{"n_layer": 19, "n_head": 2, "n_kv_head": 1, "head_dim": 128, "vocab_size": 2048, "activation": "gelu", "norm": "layernorm", "attn_scale": 0.0884, "lr": 0.00508, "lr_mult_o": 3.0, "beta1": 0.95, "grad_clip": 1.0, "steps": 3433, "dataset": "wikipedia_en"}
MLP neurons of a small language model. Each row is named by its layer, matrix (up: input weights) and neuron, and shows model dimensions 48-239. Each number is 128 + 32 x the weight over its row's rms, rounded and kept within 0 to 255. Numbers have three digits each.
After each neuron's rows, "fires in" lists the words (lower case) most often at its 100 highest values on Wikipedia text that the model never trained on.

L6.up1451:154125091060061154172108225099163155139199074150162160141150140168144177114145105157127132133151187148160166094105152186074087125103130140100160108126115095098130049102148136140083102096114174149182111156138119115087145159108146125193153111183121177138111097078159096100151123153111121131093119112116161126161118169158138110122099094119117125098140122167083176126149130092128112148125098143133184189058143124156089083121102086145147134147135131120104166162133067104162132088169080173106100107140124150153170162165095099155143175157167131141109173084108107127202125050105049098
fires in: "by", "from"

L8.up931:150076117104097160190143156073053132083083116125095083129154174109120128100072075127073076139083177116111196134160101130135122152115137143106112046107139164122099117138149149107124149133136173152076142164147080068128119127159094119078100127127118188197157166121093173118127135092140125208164120102140173128135082160156118160150125107153123141139152190135134138155080195092115064188083170128158125159118181111160158089062082142161117091100131136181083113150142111085154076129098137161089144168156162152130133156052153062161089090212126091093124130111135111089117124093177067136
fires in: "by", "children", "women", "species", "professor"

L13.up638:135143183163164096151116156101142125093136147068115091129151128108096094117126100121130153153156121109091144164129094104140159106088158143146116075120144176089168114099133167126135134209143050138127144116127113133135064134131126168043092135115201164131172143114097114179172109102172131090113112120076197100151082134151136127142150119119098081081116092185171177101139132120100125093117204130064136132085135123141115149181152077059193112121126119115081166078105167137146173173111123180142085151164142136101161104135128078086063068134100103089127113150112183088154126111156122112
fires in: "of", "000", "both"

L4.up36:150127142113129165162116120083084162154142134096196164110070135121098085173159167134127095107108144148159085153131114144164096156160137080135161077100144136113130168172174074135062210100126180095116123156166142099113169093106147181117131094077153140168185194156116156108116116101071148190073124135078107140146121096126135073087165158149135133151152134113072111181091088104137114124148122108148108117125060126131148093116095125071164138068191102127113155076107121172139145139120118169133158103153130057035116119116111166133108146148119116109156139141139119076098063150154180126
fires in: "states", "series", "miniseries", "show"

L8.up512:136142110151135129125123154137106130082125153138180111136143204098158102070156082137131100088148108171102155070176141179094134152071096120176111115116107185166109144124150081073143156043169185160097101138162139161112079165131137137152174084120122163121179086168090074153103115124139104153137111085110148114071156186132135139152128145086143112120107122120142098164119119166084134118140145136139130153131102103140215113155146150137135104165183179086071118195067045051095197168080158119174121126132126090154103139106154131160131105145165116126117169128126111101134052121148138100
fires in: "have", "are", "did", "includes", "include", "remained"

L6.up1113:100153120149142111054078115173092153134113099163063139142066116098065132136094123155117130169139154079102113116136098133127136108148171121064144084134104144145084113078118169111143137102101110110112120058123132126191162105131161177147097153164068153196101139153149099074154060094184073185071141117146155114110155152149161126150146135180166128127135137108061194229096097168106108163129154181140145129104084145125172172123118115094117138107132182129166157052114120150124080116122155136131152172139079129095083191162113130138150128120165131097129173094103086096129090145152157149
fires in: "first", "when", "final", "last"

L8.up958:094085147077101173152119146133147149101130178159137132173083101073196141181151105101085172109174074156146135116099124229143094070176103164158176097112154147098075114195215124095142084094106107144129124166158146146074128094142096134123132109089114119142107185066113094166108090122153107142117150160166135112111161129094138133116190187164202163152171110140097103116084132047192107162085175118135101081153150135101120132167111124074125087136126130084088127176155111147069138123139122116090125157153116127088108178110162140140085163143072122118112180110160112101153198142133171139
fires in: "that", "woman", "who", "which", "decision", "you"

L6.up1140:109156082143121086104124074161085107102113132100131129079151166105142131108172196089161111148073088101126172134068084102105076110140160173126095149138141094148041101147184171129107138206107128097127154143109121148133109120130102166127119172122134101175175043089118097102094174171150135111192178118086156083086123117105151101094145109116072128151169172063142130133096085204148123141111111147090103161156115153167175156160120129098151125094089087111141109170155145145123103123111161141126110203072138170126107118166068156130146165087163141171129107138115155180146121123153101113
fires in: "new", "right", "rights", "wright"

L4.up188:086097143112128085092119114105165112145157128112188166094148141106097144091159127133104122137108124141147098086130175145063154148113176087120152145114150152137123076129130204103128111127100104106054145102090181110137114139077141174159088112116127122133107127088139139139185137118133161120185116170142134123116097128143146117211136117162132132116122155125082063080137109102115111113212192119118160121085119138132144134079102089137187176184112012149112091137153104139113104106091102165087098106121146063119101124076164105118207145083172180161109086106075139087171152170106166180
fires in: "a", "tunks", "attended", "in"

L13.up1116:144132119130165140108067120131151082126076093144122136132111096068137181144071113087096083220114168121107158155100109134177118195114138104165135150148074078185149133109154131116106104110130091093170127126135073070122089086134159179208114131173106098147128163121125173128158105088142126109172181114095135082158142139140151124118136117161122111065097117228124121102100146116125115073176160105158150106155173154219119178127110122175120048095173149144146138172125141070156146102117117168104096108144165129169170133135142149127161129161177102106131128148127136137117106167071125086
fires in: "of"

L4.up857:137110103115162206164100140152104142120161167161102129099133175132142108109159124108117094092111166171139142077128155158085135132172116120149116095094108115080155124161144157118110146160135112099122135110079192116117074133055139089087073114121128168144093111139159134113159165129105073131177107138164105197136094101197141117090141145112131066098075116108152110105121156107153137093184111116118068162093146120140105125107144110144123144115132096140083082151125116155086162146076158151118137165111150191090255167200066127144108129135086109111114177144087141161202100140152122143
fires in: "for", "south", "high", "gill", "higher"

L4.up605:057141163139131119107076091159114163100210092064155122088050127200155139104063163065142092142121126140141152148153059114135173189120148114130124107079173109138134106176147126125151156117087134151092132188087142081144121163129076089097120170142135061137156132146172071164107205103144161107115150109129114116152119162096151126128137122100110102127107128128105133128148116161155135147138193136158119068169108100108093117128156065171104165140092131093104130079167103060080137183153159114169111115111108104143207158106094153100126154102103121101175133091110125082102103145107072060
fires in: "united", "air", "general", "republican", "season", "national"

L6.up796:142133153138089190103119141118123137138124152145141124134106125138073133111116129093106155110099139120097149162151114130129139110137120136108117116087082106099186105072162133058103054150140115097094163140100137105134077071150126159034121167115168102130144181160133158155154144136163099155118126142154111130155108219167084174131148056152169110093141139112183128175144108068140101152140138181089124131123161141166096160116102139140132143175138145121089151177156087145145115155072136126191113171119086159200098134069165136106142123160076094124118199103114057149146179126152088134
fires in: "of", "century"

L6.up1389:130148090132118075121132127150160088114114100094158123064201143116174133047112123123119130170139104222085099172076129095113087060120148133170151156116081160138106076112158176163149119085058106123144089136146104084180138115110138070133151103144143110176097127192141153163131134126107162120156141097161093152098098160146161100137127144089105110114091163144087134059111179137079155114182105144115126119156112119133083150092129110126134173120145180167108142169125153095149230111131179082108102125125118131136104086160155139077158100092134206178157088173147172121152141119163169112
fires in: "of", "than", "at", "0", "officinarum"

L4.up108:144163093084113059067154107123111098143074116156154163118087087147127147115144110136110146132159138086104099187161098165148123098118113153079105136092157163056177058148136163128162126137130144120132137142090059120138152093169134144152105158106115139147163145120114171151225097119105126190170108161124119108127135091172202110076137109207130112107096133161083143141122098170163118085116086131087095098127146141082143154120141126071202100150128162127126137113140099099168133088111134077162057144115165089058157064168111176109147135126159145135130148145148132148136114095161143111
fires in: "the", "it", "their", "his", "have", "still"

L13.up1023:135160096139181166115142117130108094123137070121110102141120146115134108104082185192138125146096098114135136145130116139130102129100141147097136117148167137086213153144107156095200133156175144106129126140128116122163141123112042232121117092148138126119071172082088154109135128169102126114086096105174162073135148141100066087128144104094172145118066094128140159133152116121109132072069106130133138127083146144122147081146178066117231157101146183128118181125138154129171155144109155123168143090155091080125099070169132102183115128128179171121097088131139149068079087216139183119
fires in: "also", "by", "not", "never", "still", "without"

L8.up1424:181155127154094167121129104094079128127121163172154118102141168136196136183173162201142164109142120164086107124120104109082091137114154115108060143088139165157111157076140109084114120113041094165117141105136117076080107145188045149133194092154158089098145130187097123162147160147134126148100134176077105114138136091115105116120120076128148147197151145107162092145111105130174174167132140196135191145130156159144142216093157153128099168105091127128076139171153173159138129115163146174108090087119140096181093124051151119137134117120118178079150184110126133146116122120101132158
fires in: "first", "main", "s", "last", "name"

L4.up246:129091146133113099118115107163122084088092113129102158120160161154170138068167132098204157106078081205075079115126154162102142148186071143145098147115126136104155148087139142148114107129129101071151116156056126138151123156108131149154196107182120153174058119165130140117084160098103116111076130140093161178135074073143138108113142145134171137165093112182078083153120085123088112096061083153156163122179148119098174111151136119130196151134165131170104140114199128156110120134093149119133193117185127121101096108081103103134139084070110117129099118150124092175180135162153064210
fires in: "on", "main"

L4.up471:057165140067142121103126133126161132114102164131100124143085114148088172157120153128103123143107088116131098167104044148131118117087117141133110130098140184138133133185131188098158141188115126193165108153087099119175065133129094096147106107135152116173111106144144112118144125126131146137194131109074104142121134111136123145131108100148179143160117076065108120118102175107169119103090118091182183119037090089080138128106094074156135157097137102092141152164124163131190124075119194150145095071156077097134093187116159180152167082101107177074150160086104099101127133138146137139
fires in: "united", "uganda", "central", "members", "general", "michigan"

L4.up204:088155091097143197067126111113131125097156133103080179132112159098139101113135112101103114148134142109186079129140083119091135100088105132106115152060108182131045193123132108116158068111084090152160156107196129104157155107193118113094115106134125115077115101129066166105125160085142143163108177152117114110146109125119159114081097105146168113153125091150100171117130153128188138129157158109086121145155144140204171104110130138129147101137184127146179104154159126131130171121104102099125124162155115112150128120136143072096138151061132128098115131038119109149146117130114164178
fires in: "it", "in", "japan", "central", "h", "vienna"

L4.up38:147073124159140167058156128132133058142152164171146121135117079160119072129106139146165099108129136071104189092096103109104140112105140175156070163117158088160154157118120125111133044122152125107098094138146188122124112067122132081122187092124128137101126157142140105122158121115171096091206155121151198114137109147101119138102103172156137086175154163079198109172109148123185153135168129135044147072119121165158130125083122095124142138149157073166175126126101158105166126131119207125108163087127146130158147123201125129106095126128181164069126112120135138115208109140123051091
fires in: "to", "over", "through"

L4.up930:091112106105134112108126143136101154149084092165092145161202089071125167105137103064064108192113106125172176163136119148137195128106153175163134093118163140118093089128124135152089181105117108120118083151111132139114098094134125114192130121142101113096116153123149119150183098107159108155129137106102180045159164197163144129143141110128127121128133132106153125139079154105140184067052104091106154158111125207155175098209108112133159116178111147067125149141144113094079124061122115112122149105047145118132147107171137163095085184114093112092129124185153176132138142100101068117
fires in: "for", "from"

L4.up1175:110118097170111180128110148108095166103133146145079105148127123138126097146123143170057140171110194169163115147110121087125109158106136170095117115079141173155129123145188129087114131167155148190155173194130120110105172107156096122104140093122134111141141090092152141147143135152113097159088125104111149094136195093175082125083144185158141170104105159075090057098174175082104112159127159159111093178138115121167127108165173129175157158151155100125111125126170156112148066151168151139200134072140132113112097107099178084169153067113120112051112134146142168107131177133180135085
fires in: "21", "1", "national", "state", "2", "mla"

L4.up107:161163132146117065140153087135122155180119167123154168070139132101133141047182150163125110129126139095171112176165111154117080131114088135121129116122160110102147091139067140175160140218159118144099160170159156142144130142121124178100136184161157127105133114085124103130115151131151197079108107102118095090147196198087145133155079119101124111161132151067136107141151101061088128084151152161061089102141153145164062173168130160109138102147116170128125124119188174128120183139091120179084106137122091115130144111099169104117152101176126170119114138117111093072122120156118052172
fires in: "26", "27", "total", "three", "24"

L6.up235:172117174156153186110077133131099141106120190152190082106193119081156148118103101213061168121104160115112099091142148166135061144142143130151100087122142176144132133119145136104130109162137123152089112174120085115106106112133166096147139123136154133150174127106133183097137110112085061116080130101202175098140173172067132123126139107196127133098120140143116082069131162140156127178142141101070110073172128175132145067120121103110181176130144146153102127105138121135101109138163071158050126138072169111088128089175143173152084088126133166169100189108138101125140107035119095093
fires in: "over", "than", "though", "since"

L4.up846:071161145141185112113139139138145165164115077131147119106089124089155137083164134112128136110085125120135164123180117168148089157073099103131121157131185174108124119080079130157156159119104164152158170164185123088093102134123134131096146086128193091162130117179138165106098119147145112130144061170116153101143113200182138096070177108121129116113147160112147099071112117087208162149079094115060161122031152124050134116148141095135075143088138142125147102147118138127112048097088112140089147145126142138139106144119087097130130092121105121218152184081124077137127111149131042122
fires in: "his", "their", "her", "its", "at", "from"

L6.up1297:150133131099092117146089104101093170112160154141153112090137165116125141075082095091057121146114166139170174136118095176205129154159149075112126191127118139171162122158137125096085113136113126139140150158125155120106200119173104158155127131066070138175094128148175134085147102124116121191142153177068163076127113101145178161122217136150086153159114131085080121137165119133152101145064087084134162094093169093152172099195092127104117158132118137101101105138099093109099112137130115048115096113113135087079070170127076130079153113163173116108161113202120124112123157096148059153
fires in: "january", "years", "lord", "out", "loss", "los"

L13.up639:068151167139112119131098138156170121179112169095075143096097191093155154149165130180155085158177149035146081116178143162150082098122137089163126166147143140053135102079106156130112124129085112070146143063157207101130113183065085099138150090130150058128148098143168073138155132165112114103087182113065098154097223112170114169104141109138141140127113155131178096137174129162172114102126114107133155141116152107076139130141157129118088191117149132095096102110121111144088162077061147112124163097120131085145111198187104119064103157058107166185134116147081096132105133110191096107
fires in: "in"